{
  "num_hidden_layers": 15,
  "hidden_size": 160,
  "num_attention_heads": 4,
  "num_key_value_heads": 4,
  "head_dim": 32,
  "intermediate_size": 640,
  "vocab_size": 14451,
  "hidden_act": "gelu",
  "norm": "layernorm",
  "norm_place": "pre",
  "norm_eps": 1e-05,
  "positions": "alibi",
  "qk_norm": false,
  "attn_scale": 0.177,
  "bias": "all",
  "tie_word_embeddings": true,
  "parallel_block": false,
  "init": "normal",
  "init_std_qkv": 0.0395,
  "init_std_o": 0.00722,
  "init_std_up": 0.0395,
  "init_std_down": 0.00722,
  "optimizer": "adamw",
  "learning_rate": 0.00185,
  "lr_mult_o": 1.19,
  "beta1": 0.9,
  "beta2": 0.99,
  "lr_head": 0.00732,
  "max_grad_norm": 2.0,
  "warmup_steps": 570,
  "schedule": "wsd",
  "decay_fraction": 1.0,
  "decay_shape": "cos",
  "final_lr_fraction": 0.05,
  "batch_tokens": 16384,
  "max_seq_len": 256,
  "doc_mask": true,
  "train_tokens": 173800000,
  "max_steps": 10608,
  "dataset": "wikipedia_en"
}
MLP neurons of a small language model. Each row is named by its layer, matrix (up: input weights) and neuron, and shows model dimensions 0-159. Each number is 128 + 24 x the weight over its row's rms, rounded and kept within 0 to 255. Numbers have three digits each.
Before each neuron's rows, "fires on" lists the tokens most often at its 100 highest values on Wikipedia text that the model never trained on; "fires in" lists the words (lower case) most often at its 100 highest values on Wikipedia text that the model never trained on. A number after a token or word is its count.

fires on: " This" 43, " this" 13, " of this" 7, " These" 5, " such" 5, " Each" 4
fires in: "this" 66, "these" 9, "such" 5, "each" 4
L3.up637:117195084122155124151141140181129138064139135105083085162118140086134083117144120137150112136107124155147125134129129119152105129192142074134123134154130131114134125133145119141158117124124131108134134166156108150131106179143167114141107140116121141136139097188152132118129155143092192116163135115104134096145126125147089134097119137156121147130127123152176100131125123133112113085095078168091086102129113138098102158150146117130150122108083135138129137127108119106099123117114134

fires on: " all" 17, " none" 14, " sp" 10, " just" 8, " kn" 7
fires in: "none" 14, "all" 13, "just" 8, "knee" 6, "affirmed" 5, "immediately" 4
L3.up339:122094092125140113109124113131166156135133146103124156144113088100106155150126121116109116096101127125117139163113140095134114167134144144140132084106086154136100104149165134139153104131089134115160125122110146088142123103130147141126102134093092141101140128155217136043148087140093133124135135141153148148137126123131142107182101122121081116140168139143106119141114144118126141074104134144133153145183182130081126129101143137124158125108111119149153112111161164123129157118136129

fires on: " first" 34, " second" 11, " First" 6, " Second" 6, " New" 5
fires in: "first" 45, "second" 14, "third" 5
L8.up582:087140127096102196123134123132119156100105135115109180121130090132113147100153122137122148132117114096084149171135134123152148139117110182093053155146141119108115130134177102145144123157108109137145137126135127158133156142147113112111124143147170118141128103107139096148103147095148118115133109129066173092129123140113160080097109124160091113133155125153106170116172137097108110127114179135094117140076157127142145112137102105139143094107142142167140112144095133144140124121123122

fires on: " second" 28, " third" 16, " Third" 10, " sixth" 5
fires in: "second" 38, "third" 26, "sixth" 5, "fourth" 4
L4.up528:095103128110098127118112177130135117147069150161173166138140138134132115138160138126128124146097130109095113178136107148184145114143167107115068148138137125116117113118112169133170093161105100154126092153133147144144117124134150121118113085127134128139149162087115165147110161133118098134081152084130112105102154122110116132068062128207096128116130114093127123145108149107143147156116151147147142111111142120166085127118118138125118116123139155146148114135129131131103133111107151

fires on: " season" 37, " match" 9, " Series" 7, "alleng" 6, " episode" 4, "let" 4
fires in: "season" 34, "match" 9, "series" 7, "challenger" 6, "episode" 4
L4.up396:114153131134094122136165127156149127131127125132114150125154111134159158112072120136137152115134143135022130127102121151109096165113177083135123119119170155122090113132122135148084125162102114156119133106095109109124166144121112125115123145133134131121139085127148133126134187131103111183152094137135144140141113142141099128140151102141130114133098116112107142125130111089072130118168167162160126122097131107164150089094092124136154168102140158093106127145141158121107149094122141

fires on: " this" 57, " it" 6, " pass" 4
fires in: "this" 59, "it" 7
L3.up164:123106098122147191131133136119156101128125097101101130160082135122152138152162128093077160131111119117102147190099133159136069191151137134125114108137120147141143114114152168147119117131170126129152117156113110123162155126107157135122131135150081100166121111164128153070123124118128128115132145137108105110125116127108110178118097117094153160155107130185110154160118152124110153133096129131103107151117136107085100126131137117124151129104070107135133099161111174129115117102131115

fires on: "X" 25, " design" 15, " development" 15, " Swimming" 8, " Build" 4, " football" 4
fires in: "development" 14, "fox" 10, "design" 9, "swimming" 8, "tx" 5, "football" 4
L2.up354:137139104123126175173150163091142146143147128098114142125101048091123110127131103114134152115089117117103159139097099147104155144165145107170141122132088184155114131094143119151164127148118086142135125137119110146135157102128119123098148128097121193119139105120142088082134127154130126102085140136149148155143170129102124130125059105161134147098153139159152114156135105142116148145146141132108129127112134112099144121123136129111181092089126131155152088124135147142146105123136159

fires on: " club" 29, " Competition" 8, " team" 6, " band's" 4, " League" 4
fires in: "club" 27, "team" 8, "competition" 8, "s" 5, "league" 5
L4.up287:097141142105125110121133146127107128084147157113122127120109150144136123159133136169148157139118164092136106150152150107136090124125122061133107099124134149151147112185106143113097134091092106154088118132120085104088085142121098141135101110123131116155145155128131090119136095106139113139158099108141157121097168128147093117137104148162142093124136102130143097125106146167113172127106119146099102155170106127118157109128147167103157113130177082137172144194133145151142142095148138

fires on: " as" 51, " As" 20, " I" 14, " (S" 4
fires in: "as" 58, "i" 6, "asylum" 5
L4.up49:131137086148076140145118127136118148131131121086131163128131139098128130139123120173116106155157129127077155095143152170116085145129146130166101113120161106091139106156136163143149130140106152124108133091109156106148175111152123099154123125100102091104152092179134138123122127095091155126135116153171152156129142153119130104124099094139095155145149142149127111120148123109127115136147098145154129154152187118138133102161129117123131113080111136154132100117146106064160079101144074